Weights of a small transformer language model.
Architecture: RMSNorm before each block, no biases in attention or MLP, attention and MLP in parallel.
MLP neurons of a small language model. Each row is named by its layer, matrix (up: input weights) and neuron, and shows model dimensions 0-159. Each number is 500 + 40 x the weight over its row's rms, rounded and kept within 0 to 999. Numbers have three digits each.
After each neuron's rows, "fires after" lists the tokens most often just before its 100 highest values on Wikipedia text that the model never trained on.

L3.up39:602478401547520431526502483429530450492526517497490459443479489501509531493491477533623559506441466510503539459532472544487564466482539447445451424450477582500480471485479526481484483466532485503538618520529454554522462529482502455504523505502469497432584495459548506485470519526491518512575534544494504532502549471483465523536507576576486493499479494554509507556451517454508517532537478522469583528505461547518497409548486546516550521494483463475532558556471588513485527445486496
fires after: " w", " me", " pe", " Sw", " W", " sp"

L3.up602:524509506512528506508490479439562501511508473526476567507405507476505498461539480439487478547468479453518430500527470456527477539527575513508510486465486528487473461496469533470494554498490501459499536484468591542515575535486525379462497515444561564466547529498539503442478500454455506400544497518484516504529486428453586531538532529547488383544532498559526547500561525476553552474504466519583517501564526484473543545523505555509511427437510464479511447522504539549539526463429570
fires after: " m", " le", "im", " offic", "m", "ur"

L3.up604:526510463530514480501491480512574449504438495561513447475516480523529568526519477489480529547414460488569493526524553582479459492415489471512542500481485492480429545440521560490481523542530585515500576540484545521485471457485484413473464506513457492401524505459487449514545498451436491474428510496579451552526463536549514530497483563518476523542480450546527566513481454526436481449542500519445609473546439499514480481539542455514558465488530482490507503476567468544519407491445497
fires after: " N", "N", " 1", " n", " v", " 3"

L3.up533:479519526491560509516482559519469495501413526590489567475482457532504488493547474555578521508407498471532498510498559559473511552514520496494532515526508438501459500476546541406485480463550479520536496542506534544540451491445558488518542517561482510386437472490497530517497506549544505452488513528503439531527575493480513458507572509552509506559514482475450436508485485471576534520506408480546459515481478446481482449449509481422582512457486486498404601528540533521488515534446453
fires after: "v", "ad", " R", " V"

L3.up194:516460433482553519445544512434425461506491551541495504529474563516539521338524506471535562545507507480522447522477472526541495488427569566524468434505393486523486522412483523505531550547510449540446531520455538501457469495482483477473500441524534462453449480517482511475516483533510482446487531418482466543436511450494525500480474512495473437567521480530502544541528456512469528537481511506570464514605513433517591529494448488462491509571515462439476469493497497490532503480520466
fires after: " A", " K", " The", "ar", " the", " And"

L8.up209:554494482582476524524490519539568483654414431516491431477428517461550555535497398515475597579446551448561455519509507502474475489463521464464511512488500501607556493477528550494519511496510505494457494439555527480513490486470592455517555525524509543447522485490500511507507565514412457448485528515508469487536538528530528454516573514526535531525499456509540547484517454507480530492536471557488493484465561480500538527488480504492561485457522418480505479530500446570488507495526507
fires after: " ", " Con", " c", "-", " (", " f"

L7.up464:443507560555518506505511477507490400500486415482527508477499490468460469487492452527546537533485492524490435480468451477526495497497596444452485441489589427499419509488528528456529517483541591487436482493516502558456520523446432470461468531530508467471486526541428469519489457595449485481466486532489619529531492478482448452538450548456557538548484502481464456473475488548464558577499459551526522587513465505484481464503452516502473408505554466494523520482478486469550550441508482
fires after: " s", " S", " comp", " H", " w", " inc"

L8.up228:446492434527572482486511486490586508535440482574539504544460556503438616475490512502545466587463471476565491480497529534494538492419554531438532507470494463562504506505512500526484555549482536499482518465502465491525526462469544513520504501445511506456519572463509476486549473546461517447481572567528495456525536513523489466492513474510560510471502444522494558475426406524510503466546435525520466501496518480522494492510523477488651490526525438448505592477554415531508499437456509
fires after: " f", " F", " P", " S", "f"

L8.up94:527488493524473494368549504501521524536595482477450508502512463528522561504500483494513541536501471520617437457433499455485495572481521502467482484522523483509446460533439533511517553489525514492580471516477575487533548494514499476536503514462458486447508572501497476548535496552419445564545526478540447465542442380521438533489529561563560479440448498509476464501489521536452520468470547446488521530518455472458430553507435518520504494461503517480495539486554463531531502474468593
fires after: " f", " p", " ob", " P", " sur", " ex"

L3.up221:470511480492589512526519519380500520464544508553517531549499520484520455509477469457534519636495569528531440537593523630542567516492528410494526542535541466490453481506547513433555497557488520481503602528571522495485468523501489521459561494535557496485531491489458427557461463482534484497459518524484515520522463495564455479551525463484491486527534452533483437501457498557522516465497562498489486532471453464516479547526487474498536520509503470422518529513465544559549537445520531
fires after: " D", "j", " R", "ar", "ad", "th"

L3.up637:501492544503518428485525568540534501516493498498473483458513518527474536482500488494509480486514520419512443538450538546594548582472492551460509512567490412536460550527451494477439424529423518543503506533539450434513498510506521518544399454556519493550507500510489452468512540493531468491462496453491548533495487575456481503490484425425470549600534452537542530563454494484549511491510528511527476467458553392454494591575416494516503504544550479473463469538502490539519531499467478
fires after: "at", " Cent", "ar", "er", "t", "ou"

L3.up524:483422525527502495512502518453579515521550492486480482499500475410415588564482527474495424528467487539522481548556507545514528450499562460477540448507506460483510521495557542547562555528501475495591452505430445544451449536465503510528494491590492541546511483497479509490529399516517533501477504408528463494606450459487542508528458533479497580528573493540524531461467535542593532515531460497525445514498520490446453581470477455520518515526472516559506461530524527507479444476466512
fires after: "ag", " H", " C", "m", " M", "az"

L3.up383:468530521511493434538546483515481467495494499619536541481487478470538485549552564484457470494488504523483536469526552628533559533542505516509498497502536457494472537464503491535520521512480566496478523453551459460448490508533465587526530517531594496467451438428574514531459516493531519497474566446456527504536485559467469535493519518537425505487511444510573518524503530484504557489473539521459565410544518480518509582538528492467483492450475479634519513586494575508514516450510521
fires after: "ic", "ber", "az", "*", "T", "ian"

L8.up585:497448572534481495559513567422517440503508490515459498514435526475479586501523503426513457460513526519481452425533480446506458506525512502515491474582468484485500504460488500525540530495470465489531490510543520586525539574495500505505477525592429478497527484499467445539564494580469509466535486496516505514514522453494481433444499543550481517513562564475450545536501568552431490514495529495481477464649462529486528533605540548524497552503583510485530503496592447493548485454481508
fires after: "-", " b", " in", " (", " e", " ex"

L3.up83:448494527532479495463588483411493505438519490530533476487537584515606548413472523475468518464529510555492483549543457561448503538490491575491505486467576501541475511419467509571529491460585477497492537496478416508532526561474470533491573463505477529467504509519493455438532522510513540543516549472513446466513564521514480478472467463447486427542511447451498519454534494518514522419527582481542470528625502471528510483541483474577531501496516515578526522469563517458482484518504502
fires after: " B", " And", "A", " The", " A", " G"

L7.up471:548456500534501411512434504534515419550471480549507559503463493424529506559473445488489543550511482488501469499532509493465516520523501550520541471508444523526460473541502485419460541460462479483504444459522592530492465533478530457519539459475516537379609471520463471457518506473519523481478592491512407496548531501455487534426565493533437445456442473458450514499594479506530474508454473540487491497521415486477564508544466515502538533502522506458537497421521456443515471506459550
fires after: " s", " S", " pr", " d"

L3.up112:539563444544494484472534482526523521448502536555491443514521581581554565473534572541502498504456562460531435456467516527486474509528485509410503463512489448503492507525557558544518458516506518516501519485493496545486548513447459524450517425560483483457579508453566531505533497476560458493537516425522458529478444575490455489465454505581497470489499525456534496484528562441535561554574458469558503504535453510499489588541526514494509454547499490497404515483519536481566497542501391
fires after: " int", "ot", "v", " app", "m"

L8.up470:548492457526456493468510498498521435566474497535437473518480534476540537480538444445555542514551485486513476531556544406471476515436536487429490506538527484544503473493427582519469553491528471449559462476421473615478514509508549499490475552563474468505549496538469562521539497477389490551414456425517496487527514512499468539509534481509532537534464491463493604451550479553517496472476530518423536560515495504467515487491513458604539459442514468510520461526497430532472496488478531
fires after: "-", " (", " e", " \"", "/"

L8.up150:517507434502471534407543534499530503537500509434432578488489461549568564535598527458464571494485502569514493447525512559532518476507493425495484519435458464472487527483494528497525520483508563512526553514458480510482511502489520467488480487501420487543576492487502442501530466473514468479473515446548485492561451565517473446476562559519469527457520439514544506461566508504446567479535488456507506461573417493505581526508528517566491486416510484513513558521489516567499513550365507
fires after: " on", ":", ".", "″", " |"

L6.up567:481507525557519438421551503488511502460469459502530473483526486494527565484545530521527539487503467455574475532473457506488497453468555523459523498504501488442511499446490531483488477510548561511536457484468479552456447610527475449458576513560529491429520493491508456459589479545481573532488536525523496486453436430447530424526454511518535439511510465546456516407524529547596527535464565516449475485494515482460538566511467473524477438499468396564513426533524573521468511480521523
fires after: " M", " B", " A", " V", " C"

L3.up324:531428429526566459539530449541524435510521505498459563509520496538538511531575523565504514534448492484525540497502488489440500490500453536463439519500525514493506509472493511529448525502561483521548473504501469482458523563507518485509508517555522513469516448514538500536549498602513533517506548439529539453544496458405537420409543502513421423502562424526467571451520509510476542504551434532505456433479455423433530540500500498448536515506478458511458607504575477516499545519451546
fires after: " V", " v", " ch", "icip", " Ch"

L8.up537:512455537566513399529556539557573502531456542536494436473441479445501510428478501458503538524463527415600506529474509511482453548461537508484500407464477499493428463465479493500513515477537538466483426468474571571494456525477519489540518531526530575514526455525559433518510459527463508516482481486532470509521475567578513527508562504564535498550544479496521585473509434525493548500482538521517538573514545454483539509548463462504559483506571508412478521492531498486572445522449490
fires after: " ", " E", " P", " p", " M", " S"

L3.up304:513467482534546513474549522473498498488500504553498489504484468507479536441464494470513475535479501464562409559427498606532492468442505509537548448521440453460494480520542501491567548481514495565481562528511525465476471420485523460488499496520570539467475527550494557579467466447530479426471514416493450443454499546542477476458495531436475501501549435539522482518484509525543487453557529448459440504486516370479511504488507539495535457481397504568452556537511557547569453530525503
fires after: "n", "i", " An", "v", "t", "on"

L3.up428:547431434543491535479439493518513553489462523510527543476494511501540612514521459485417545550533537513538504491487446504453506459475468574460555463501499540488414565462526508529457501415491516505476510562549482495513463573459502513534494457466481517522489453482432445516550533491406483430414604450503516545500472522472535530509561506501554553534528501568467504494439442480458457466510464512547473498504456453479449510519468558544509474470552412483493514476467521542542469564481539
fires after: " 4", " 6", " 5", " N", " tri", " se"

L8.up634:503467436518560512529554512582492447529521479550544432513464512506540548447516511517567520519479512438543521537426569550532512542485479495495534529504548488516515595534496519468475456476500491518559566474441531577448535538482541487498591520539510502475484489435558460408480506475495504478590474472541473503567459448543478502523523539510526496522496418597425482449477414521446523502512503500518512568475524408465510490503504430541504467470567471435512554525471501507499498472514446
fires after: " N", " O", "N", " A", " P"

L6.up446:547413481580520544490470543503573493581491531513491451488530533497607532401507496443495530501531522513515515507550503495508504505500493504508574540519554530477529579530535491464472491523444495476464531530444527495531502543504484502389497443478466489451486584484517512534552522511474465388441476425502452549533531513457528481521449526482504548488529444524538503486496482564435490474538452536479557528580471556538544474489537530511567478437498507421500483465571474587515499490492456
fires after: " g", " t", " p", " P", " in", " T"

L8.up227:446507496482482534560496526436478547474476505510495481476438523463500488478515475418570529578471603444492496481570476469496528492546499464460448494499515417464492542435493550495505499456488498516574575476489451518454510515470534476511477524562491446494536471520476417509521526581449496485452539437474455531446580458546397472523531581495450549575463541487503534509475443448481501536466418530553474522531439510488556445457496531539493463502523511459484577484554493556509527491535514
fires after: ".", " T", "-"

L7.up422:518485517560481474463487511478495553520543499575471556529532508473416532510502521442445461507536490486514442538540437441518577509497478599442526526538521502489471502562495473568489491556475536491507515497498492503526502538512567485401578432482514459512575550519512498521539471576484401507555551460458501506512479445505517447523516541494415457575546528561456495514487496493564536480496543576516520542619471508495538557522446528463528442455463552483439501518540480476519479483477516
fires after: " t", " T", " ch", " mark", " p", "T"

L3.up513:592486536517535509525489451501489537474552531506484492483527513547465471552541526545553533525469468481520544451492497535471484498474488528509482540484462439509441523487495485425488553544467534470490529516506499475452496414481499501420473562454553553470534466427463510571601466476498467576484506512467497531463465494544492465477435388463374508556506517578520545524513535523484487533552540542452450563514559410543484559498520528441531492511529473595519533513443494548492500482499461
fires after: "er", "i", "og", "t", "n", " |"

L6.up318:452506530508468439478505586505472495444520508554511471511500519591451558485486494450500498500500510464535446452487495481509464509482498533474643495489427428610422472466447470469456542497471513483501559538565555568533428517493538444506526536500466451456477442471480535490488493495510521559466534512516450476476580431560477481448432492510496525548513520483463528606508439473542544494559541494533484491457546416486496536511423490496540461500524491484514514550460496554525499514500447
fires after: " a", "n", " A", " to", " al", " An"

L3.up74:410483472483534528486535427452539521461511556560545485482510534477552428471486522516530485429477510597481541460501517542532548486481458470504472556522506484496435543557467503514480519486408471463420557464515539504504494554430543513548427521494547511474500506416463474537487469522472487544502551444440508491507505498464532450503489527547502548537430419477499501476454463508514583514463444546506468515470483465550560577548485491440502484414521444439527459507514461471578436513553525
fires after: "ar", "ail", "ad", "ak", "S", "and"

L6.up1:535475481509511511461597497611572531550480479482485421425428567458524580583485490545518559460475490453546478558525503473483481509440502602423464567537530542509515513465521518506505468487553513505467474482491471424512540565490538519474570478538517465495539473502540486474588490502457516505507503513500496476581478400479461497482481555492543444479504475506416478477499421506467531516532509529477546531474495518490527563499480464507565484515569472520523568515469444490509449534442517
fires after: " (", " comp", " c", " ob", "=="

L3.up485:564515537464548518541530505529516498475512403468518487498497526522542501443513506532460567541484501580470467523524533574467555534480560504502500509553476579526467542469410472514498527450467533541551575460477537465477414510440537532487481460579401490496462503511376563479515508470479534434505534488509457545542537597457486482504479523476499521501510500490450554483553532511427479537552426566486492533433513440471550510475480529543485443529532492508469467484504505465549513568497464
fires after: " S", "s", " L", " El", "ur"

L7.up444:477540535537569558545510504571566465521483508503514545546468448445534542483440475555507455539494534486515411546508536519494501526560504493466593533501487467460540510520482491517483523537411492474571422560478514540457510495509585526467445531476511457576505495519521509419546493439503468556539524467578541594509494470484500517454469493523434475534543485489499519525463532567507523484533524481544468384540531420482500478512508537473483505447544483508502582432476451553541450476488460
fires after: " N", " I", " in", " ac", " Y", " P"

L6.up460:532521542487552495493472491450518421451448533465469454428493493487564466413481523536554477487542535421509405557457517482495527548507512520484539477500525481469465441491466544482472581532487494565510519512496529546563417560482478420450443548451499453499460526513407427462552529542464553474532486478482534521487479447487453462506502471599517527501477453527515489546462580529449509565474542496464557535501515537478517450549455481516500541423499442539552573528519464523525507486505514
fires after: " L", " h", " l", " w", " s", " the"

L3.up463:479554465513474460495550507545470493531444541583516512451510577539517493480580545461568517503507570494536545536540542559558503507473528521431554482497486438470434530409465477520460497472491509473509566487508511508441459512467510480433473498602507427470537468565513506530524479506444547514499494452523464512434469544450393487518422515512473566449460513516472497533564493515486530539573578532502569541542496505517487538534508450499488429516497423513450464554518506437506481545506467
fires after: "ast", "er", "iver", "ad", "ar", "ier"

L6.up84:541427497500490563453508517431486471488513437563480477463512539506489489447498482442468564495472504511483544528495456506481473485500552469490522487493484510561454485417506520456469483389479534445470560580532520462522441511529492454458483480449515463467495538506540471463458360455426494480515585537491486514545489487406483493529474464545453550494487527561435516510523498497497575487612519469446485541538455542467503527545520492582490454475482474561450544522529473468511474476437550
fires after: ",", " |", "ed", " he"

L3.up568:438409524500584461498524520490589450500552567418450516481486473502491491492524472524465540554479441501498540550510566611523507460483462485482523491495525474526524544457364514541480556525464501536534473553428542532485429526470442577471511490495489517469515466506489444515550512515541519448445513499504483517526578435509497481434516523555422498510454501539478514477516525475525491433452507553460504459517504468455547475517401524533525520534510508508515551546566504572549495503476554
fires after: " R", " r", " M", " v", " V"

L3.up210:461455487477501497501481548502563421423448584519487481577505496467532575475502507482534507486522533562489429517555528501486533472497465471486504457507475518507496554535446476526528511495391513503503467538421513456550519459523488523503512490469479546589523544485540511523518437504525491548580479457500440508457528512498538479517513440523427498504470539467495547507497550440440523451515532570491481465418488462520493504481507551559571476565498512549533464472442442616569482411528430
fires after: "\n"

L6.up159:621568468522478483476521535499582486522548479504478458597438495534475508515532510580509458470530527459518449566515502469538560566427500535462515535446538478576503473464526563557469467517496469509474504498490498468517486509532551558490542480398510502430581519482475471435465477487376503489402498496537532473514522459462491528468502543528452466478491472566530541521532506497448506499560504500511512482502468432527477501480483497521529465527558474448448480517502408519580478442473484
fires after: " f", "f", "ru", "re", "g", "w"

L3.up136:527472487494500485457515495524469469522519491578547565513517455532488497531449521461462599485455512501473492544452544525504469530500483556534515453519558536534440514548460465505488459558559512444471503560452529532496473536555560570484468482489531530489446517535493501570508467487518478488462525451511549468518532537455525489558492595473515417500552433439505474510538417491497534436522501540442497554543502495486604460633517500461532505481505542549485555489467514480593576458439502
fires after: "ber", "T", "j", "omb", " Mal", " Ch"

L8.up196:508479541595512428490513596497533500487451563491511492451454501485476557428510458427446504461486448442492492497488504454546442496461511540491512577526518525436489502488459508540502496452555539467478428496575531522494497567494489518477528536517466548538511472530550441535482489541460498529430565503506427504455514484508478446481489542573523565569483465541473544532474492555520457525481470525532481603550552427442608497489520514533509389483511502490503422494465504540509459478519490
fires after: " O", " t", " T", " P", " M"

L6.up209:517529466500481522480552510455510471461500541519506530542555467477477584435468463476496468487487448524520511518485553479547478487456562568480490521520575514518515589477497565482432596517504505527526519551523475618587533548488502520497468509467478491493543594468487495462489437529470526541509477531519542510568493442456484450510518611582470455505456481490531461513496584439503546495552499436497519503573502503476570488543471572536506501568495460511567545496510502435509516465466568
fires after: " o", "p", "pp", " P", " O", " f"

L3.up400:474528523536516563468475503456493486478496512529470497549478456510482616421512556499459465444506508503528481461532435497438538514474437541490502403511514491534532464587468510509431524447455494520443528506457431513546512472527384532501441519518458454505470552489461519420498466515498551531484525440478442528487512469526527473466500462506501504529475421432501525474463472481486514491570585490542554445479504468547568460550511546535435494478563451454430471497483493593534528448528514
fires after: "S", "h", "k", "el", "H", " H"

L7.up355:543482480464498516539463487533520441468445460491496518440468547476474529514518426445476555556488481441508499514429513543551540496515609491517519405475560413455482481451488485442475501483523538499501453483528485453532409519534507418457542486532489474453425524512385516471556495485436519468468527479497496501448511519484513495504507516579522431533531481486464533491578512530454487562541546507506525539538475447503478600474510530497484391574483520538489451534478512492552458533454500
fires after: "\n", ".", " S", " s"

L3.up547:443505475509526472525524493533532525503431466507528452502469398493450522508535502534512488477468510457468474478526510522543482544522527501484509493557593496536419521401469513370441521495487517512492585498493462568483562530486543498487480515460473537514461490531526430509498474564480494497526555474553395478470543433488599503542540504534537518549515473523447525537493456539483515481476449509462450526536461466463501548420507560587494521590493532584517471520451510535470526465526550
fires after: " B", " K", " Bar", " J", " Z", "ar"

L8.up81:450479501500552469550492480503519486506500567500526496532527454471493473412495464445489479472440549455521498528489557525484498513528519482537551500585560505460490584443517550495471474544498567476463559472453476606471457562478517526456452429538525533451504544480532481505472453508468501468495498510517463509473491463517559470542532525512502495550507475555479534462544507599473468491520536502494637480488553494452516530535497419548526494443536460471501508475605565627447499479507544
fires after: " M", " E", " L", " B", " al", " H"

L3.up289:467494509589492483524548519454533472508467459502485474467502547489537568477507431548458532534489477516552562431535529503543469566485553555487591473468509494516470487549461452448450561380455473526480516456524548428462470494427448528492508481482551399416484529488439464528510543495496444484489495447523486533550522513515405505511533510491509547490516438472447491495490429538483531494534445564527494515501541501495574538512494450457509482513603478438493559534498454524491495526501431
fires after: " S", "s", " s", " min", " p"

L7.up445:473514505461497515500510521497501447599462542501434486473506489453534557515543519514544515451474489495478428534588561541518504518527443525477492455496467464511511553478482448509529524493476552431466466518492529547454526494464543498468490508506472483554470499519480496613561510531391496478505449392511498552509515448520455467532536485530521507506478531488577530495507535530428588514495512524566595537566421560471494603505495528500520431482551485515489494556541448515583495488443459
fires after: " is", " =", "\n", " was", ","

L8.up306:512490447547559538455467539481599441503498414475474491518497537508534518498527388425504484509466455529476597504418471470482520496468524515419503442483533564471459485496458551488489553459507575513496541526507391545512476495487456572480493528521481472479537552548472493444481452524526526551489488491575535515565568461521517505471520544582523535585495473516403469510466535507511537523548500535434531538487508471479508466472480545538553465517529504512601467503468506506514470497543526
fires after: " w", " W", " P", " H", " sh", "h"

L8.up93:567423465531485480543518535553517445508462477468500526555450506523417477499472462451517489563529479415467430548468487515518471490381534523499539456522498549474502579495410490511459576511494474569450539515446497530514464505469593505505503497435519542453583534541534470454524474486482568509494372479508551488497514492538517443460577487480465446545556484476520539524516512455453582489467503492467507474524489524467470555509452536504454472493478447489449489526510499548491496563455474
fires after: ",", " the", " l", " in", " str"

L6.up297:526453489566471480480448493451525493517444465497529542524460501525552540479518498527518528541548457404491469554479473515471501494389530492495570514458570518544444500497471516580477560534537511506472510513480564476549494511433546537495427463462532511483493528543472437457465479538465492571470519453511451522553481412520490458450555513560517425446488470550455490437534470499423497463476516535497462506451485447520461460481533520517616496404499459416480511501551438549507477511489507
fires after: " f", " P", " R", " F", " N", " G"

L8.up351:519452495492464520490497557542499409574495507470480558506455468492442450484458467533494503514536573496481509563437458570504513515477519502497521457498506534514500460449410549519503449447438508539447489576508452568477549510562518455426520551518531486433485520420448543528539459463532519448535470470534515470454499479503457423502512511521501512506465475533420473483524546555536501460478450507555553520492509440534503523534429555503465497431512464541442474514506459576606447540522570
fires after: " the", "ther", "ol", "il", " n", "ort"

L3.up85:498511497514535417540503515506569459496490559497498549482498503487467566459544507485474520546446559528536544397499543527485527486537468439512538533538511457504421531468475494434501530507403620506524484455476537530470492554507507538523506527517515505457434465579512543507514451475478430517537483419529436538540573504508508500515546463497422500497509468491489477506500431498443488495474431616481504477559509455527537591550531449509483463509511474534480542556527491506538442457410496
fires after: " V", "ic", " 190", "V"

L3.up175:445510535548501457414601450586527554470446481542490508444514520452514490437482468471495549497456541492559463447507532526451536528504570524488530486516515521421485516521530504534479475549511499469466431440469503462539523517446466556493542503495515536495537488557547458514559551594542518439559492502497486493527529494517519401509578509469492481494470417488519531532508464508533496528513563490455472503574466539507529591551526516548452436513539474588444481480482536516605465494477507
fires after: "al", "ol", "ic", "as", "ast", "A"

L3.up286:506505503540560542427483505504469426553493462558513448475480524488489500482474475481524510533452539589515440504485555589475474544508540430583544532540580581418519533501431509398528533484486508531509505496458560498473494546509561513498480469579422476449500503482453492500505493487528445482602554478514503553496456540438478464474541509498473496467526409517513443535456493503548513529540548553457483485469479461501527531554427451541477452531538498470502506461522479528513555564431495
fires after: "ol", "c", "s", " L", "inc"

L8.up341:486516505474494465462592489498545454516444534536548472480535481510558529444560484450544494529500567496560504583499568510474426537452533502472613553477532499489506522442481509498473450517552524463465525482493502573468425517434502544517528523513472484449495532594449477496520465538534540444445494480534530507486479514427500497475570492555559421508496529486507502481500476558478568530493583574524465545468523526497502590482508468485512469483433416465426474519522534481553528425483531
fires after: " B", " M", " C", " re", " b", " H"

L3.up66:493487484525456453552566471558536491534419488513496493503530517495566579467592451521470489554449573518544469514545545551499456461506561484459434451469580491514472537443540540484527470487488523497560461468549537554528443504487562423514562479547519537484464475495530566513618424520513529515459530470462412471499559487543522458494549569452487473538481460550484495437504516491521502476522545503527471519538480447438521491482448536460543516482497486492498553475448539512505417532459539
fires after: " V", "V", "I", " v", " N", "v"

L3.up633:515498480526517508508563594561599474503488527492499502507539449450524472524560453505498554529540524504536436533516484524498535497484493449507570505562480562546442459442458518448488509518483515481515513466369547562546496533553494446450558516470515480483516504550537495478493474528480452483556550567516489467529543468476495448531571481478479463497563485463482509578542576610439524495483480592516548475516471591497497534520526495478501434551468494469448548473547468523538540533501559
fires after: " m", " l", "iss", "m", "r"

L3.up621:475489427592572515538444545529532560454504509505442489488499488517539448467549446489545511511460460498495555490542464456520546520460493547514525495568541445474452480492497520459443453509558538530525503497450489425465521539554435415471505455460529519509504515536452487500475461493419445491430441517468449502528469494503541502401525505521411493517426454520478570469492482467555529446535431608491484513535502503482480487560536529543545479467555540498496480411516497573452502500492539
fires after: " T", " f", " se", " F", " ref", " O"

L8.up33:556500479556442512512475494500496476478476505483517484544473497502488497559528482455532540572438495484533491549490540497501510498560575495460479514499526484493535590425474543506472560438529522491505592540499491438418481497493467444508500492553482511495525542487429472447456473509481568462518544482544391483542513472379412428497463448532489465551411526554537543528510518542511482540505465546486445459464449464417470497539480491514458492537517429531511587492528543430522484483463514
fires after: " |", "|"

L3.up204:428436493469505535568554566482440411515493543502490513498511506492471535362527592483531542554510476566495494486498501530553486478444549538481584486512505437515525545390492465525498483492513557458568492515479496534541522470463514497502570530527514535521410473450460480480519496525442498437536545466515549543475505451480458491461542519514467451531457523468487567499493488537428575497526524494558506519580541504460520521467465480515566481460523471504463586478501501500506501516427424
fires after: " a", " I", " A", "A", " U"

L8.up492:564460493502484439472510538494483467481512514458481463507482508470510503496540491453506584571475465536538479514483531440521420507413522558479562497560554487551462483457469464506438500481480604537489466544433577533548500593538492481501406490450502529507472455493528439483476519578395524552525533529480522538553512480486447535542412498479543471545478506496490589529474461564477556545517442457449508500432529482433514548527482484547547494491481470496516551512549480487503476459456514
fires after: " e", " E", " s", " (", " pr", " 8"

L7.up380:591426455536474416550479543459551465518493391512487431541520569516482483486547466544583498540522496520531567536395554499465488503519492483428542487507476455531487472493556582517460552500526499539505469494451499570515444531488538492540570448522510503453556553469519525494530470554464494385445463481535541466516526539432539494491480536536574510511498446494469550491464494499489499471521497485488461490490547509475540450459506494509477430512461504439577480525524484505477501421464557
fires after: " h", " l", " H", " M", " W"

L3.up198:504412475563550433565536551518534415506479463518436521540444566403508546461452504443500488468500433568484480474529511521538475488488499554510508556477469502483522466398507479474422543465494508511516447525492513485455448577475464472489512513628527540483494500476495479511502457422456442458441488487566573505572497497535478479476530535555509514561425425477487551479489506478518522532553473500457464441413465475469459481537530520543508523510556513473519523535516514496476508542485534
fires after: " n", " f", " F", " O", "F"

L3.up350:550463440516484536503531512538530410533544452481430505506463562451517543485546498422481595524489495485478497536449502502552514473499532470475517467491492518535517526470426530587466525478444562565497488517478549586522482508515531451440525411514492509495509571479443534515545518499499548487525540428523508432507482558445504468516481466549516480465469480553552553478539491497503592491471504455506526477571450538414512525523482499533557510442493437508483531545480417517524428593469555
fires after: " the", " The", " Sec", "istor", " l"

L6.up110:535536481516476451461589461520531515515517467532524488538445465497475570494497483551518542521489507493493491496494551512535565516484543500440472507490527423463488556408473526477461510496468574483450545508439519516520505555453418496542575530540516510452471484494504534481483507526467552449415448563534509509596502579506464512528554462600558489444475430490522548509524456467490552449563478482522514486533501533529567467563512527471551521515517425550514554499544498501492447453384529
fires after: " |", ".", ",", "ru", ";"

L3.up503:574512491618533490493489476430506437504441476466485534475548499438444499485515523505485520410544524478469507470492534596496497481471540497482432468494563530575555434477482529471479550500519550492465558549541447502484490487505551499421483566508575462449513494541529501455559494561401495548486485468584497464540528513509479512514487450490491508523490506574443544466469522535529529468508444509511540520510519490472471476461465462532458439517541484484445475540507401524430449465521406
fires after: "es", "a", "h", "o", "it"